From a checkpoint of a small transformer trained on Wikipedia: a variant of Muon for these matrices.
MLP neurons of a small language model. Each row is named by its layer, matrix (down: output weights) and neuron, and shows model dimensions 80-207. Each number is 128 + 24 x the weight over its row's rms, rounded and kept within 0 to 255. Numbers have three digits each. A neuron's up and down rows have the sign that makes its largest values positive.
After each neuron's rows, "fires before" lists the tokens most often just after its 100 highest values on Wikipedia text that the model never trained on.

L2.down603:157125138170126125091151159158130119125120116116152146121132148111119113117092145113137113149167167126094135110148120139132105157119131131129125120123167109116131154109116144124136116135151168155091148124157151126090126130131160089119109153114138121139166091097147125135134126155164124108165096138164110112130142103107160138105098133130115118122113171140104116130157110132139102164094
fires before: "1", "2"

L2.down84:157091132143132128128117076114177126139141097156143149142146090141111160090131127161092125138155150107111100171126149104150119099139110096142143146137115117116143136101175061143105143066119105114088162134138110125102119157111099141142155131100150107112137126139138112155116146142149108134093085152066170154147151125139155116155116138109129128121147117123108116157119115082114108175121
fires before: "\n", "er", " |", "s", "-", "|"

L2.down316:175128114159114149158158115110100107113129087106105110140151122172140132105128153119129131147137151119124124132097126145179137142121167132082104119182131153143110075156134110121126155119110098107112187138143153124111106129084082132119113109146116085089120158123097157129105157121103104149137129135156159163140154142122141137089086154098175097091151128137117161114114133150098110118132
fires before: " ", ","

L5.down569:122131111127133153116121131123157111133168106152118138114134087151143112117081106110134205101111125143104156104141182109152107123137118162086187126155153130149129089123113085106152133154153092137164111091196148113153097085173104093081124123100129105128126161150099108129134141156118081109123130125122150134138113149170109164143060166141128143151128135182129095119114147141138146132118
fires before: ".", ",", " on", " in", " |"

L5.down362:122161086134143101102153097149103070144171118088140101138113114109111118111124145122125121081096162141111140131155070146127111070142117109148170158142115085114156165105143130146095135158136098114119152164122102105141161142103156123151116169133131184121143139135092125155138115140113122099107124150143128141104108122108106139111166152171121162147139147123097099132154129101119174131145
fires before: " |", "s", ":", "\n", " II", "=="

L2.down34:164139150152138150141116158132128124126119127122119081184139128151145182063144088125146156122099120128097054136129127164151104154171139161123118117186097119144086120165130106137109149124143114084136166115143152106116078156094148124110149116131087129105137130150113110101093154110149143140110110143125134180132131097117115106126148135155136129151123121122094121096107108108147110115124
fires before: " |", " "

L3.down103:130102099120093080134118106086154133138146137126131098120115120114128141120095125136141131081158126116112110143148112125148126100105124099143097158137145133134151127144104171073165164146136116111120136145109057143087155156113126147088126120115105172132119095126132169113137157123153117107102190161108135170204126143160122142081121164155137126098121144118115126092126143160134132107168
fires before: " ", " |", ")", "3", "e", ");"

L5.down289:119127145114093144124116104126140127151149045096126139174143137107127133165099141113143076146106095156112127129109148098136148161130142111120092105139160120140165135148166114136117143119112133122124170126130122079115118171119082131130123130130131145122108115124106072131131121143132104156115153128125130148160094083126123170115113143113139158127089087179116077100147160157094131150125
fires before: ",", ".", " of", " in", " and", " to"

L5.down73:153113082145107100103098146142104107091073132135142138115134104138114143097121063108113097140120141151162088102138113134141119135164135186149119152141116146093141126119173110104150160111136087075133089126130131112134157094114127120107107136085142119102115111147144122126157133157136103086102122129191158152153163095125086137131071156167124153118111149092102116081103126103089164131174
fires before: "\n", " and", ".", ",", " of", " ("

L2.down379:135112146106151142110112162097125074124092152178111098133125160122067171103162105160140110112150175128143135093123130113157096139144142111100114113135140154145126106107145127123121160152150080090130174150071114083122089113086149123119173146120149097165115122154127099120110166127135094094106138152119168124115091143146114155072106170135092105138115109101110110107122117163102132089140
fires before: " ", " |", " −", " —"

L5.down209:108114140107165161131144125112167138152118109081160164114136158116113071121119089090140153190135167072115104102137116088122110143125134126149140132131163113118133172142146129169151083107090166122108142168140139138124125162140141114140131095143175130098139130174120127106099107118134116098133159120122131135080167117099162124160121146073096105129159133111155113111112101153140111164116
fires before: "1", "\n", "2", " ", "|"

L5.down162:148097130141116134144137120126129142137121104102120148155123204174121095099134164105134077126131133104138164132140118057145104126112136152149163098142120128144100086137106146128121125122144159132110171151129112121134125139159124135152168139177094176145101096117072089149145134146106128121145128142133108125135177148156123141068135140142084136113160122107122111131124144147106141092145
fires before: "1", " ", "2", "3", " Team", "5"

L5.down402:137126117168145123095111132142172101133174132135087116145112162117146109113141085105101132112112143123150093094152131120143148092164131128151104158093132130118130144122117117098106157114096079148100130149112125147105147101139086086139148120129100119130102139127154129117116114138145107119125137170112117133101161157123164092116110137120098147136105119147117167100159143136111133135165
fires before: " |", "0", "–", "1", ";", ":"

L5.down74:129147108183147121154138121139095133149106168144129121144162093110127112106132115124129104111101089154113130134100094133133099148149128151121127140109161118156116145152105101151124145163133106141150149074161071172133118127089137169146111133095093142142116177161112122094143135153102139139145101133151136116131138120117134178160110148114159129158137132144106151102116159114137161121086
fires before: ",", " of", " he", " and", "."

L2.down291:157149149108157112128121120165124142109068128134129092128162128186098111146160108138149123130120127093171158128121164126134130088132151124150104165088194159151112135125133134084122134165091116147110143181147105144082119102109132152112101131097170121118135095123126111128146109101085123089156135119121106137094122136109150117116098169156170134145103176149161111088116137127126120129142
fires before: ".", "\n", " (", " |"

L2.down424:120164130110137134128081130139149150122075100127114077129166135108105147175150147156152127111128158138109097130139159102131127139124124119114149134154148070123132138144127097115106087171135134108127131112137132136120125131172133135139109149086173148171140137164140121152137104163139166154089093196114131158132106130133124142118122130146114157132181159089114125144090138140129141096122
fires before: " |", "\n", " was", " and", " is", "\""

L5.down628:159116113124152142145111159172136116101127119136115155148157135094127104157117085096093135115112147160152121105119153132106130124104103144132146117166167144121170133089137147112123091097073156163135119119098114100167091092100115124181142113129182130124081123118106096152107153173095145135123185116156156140094108081135155100134122118160122134140117089111094102145090117155135164152129
fires before: " |", " ", "1", "2", "4", "3"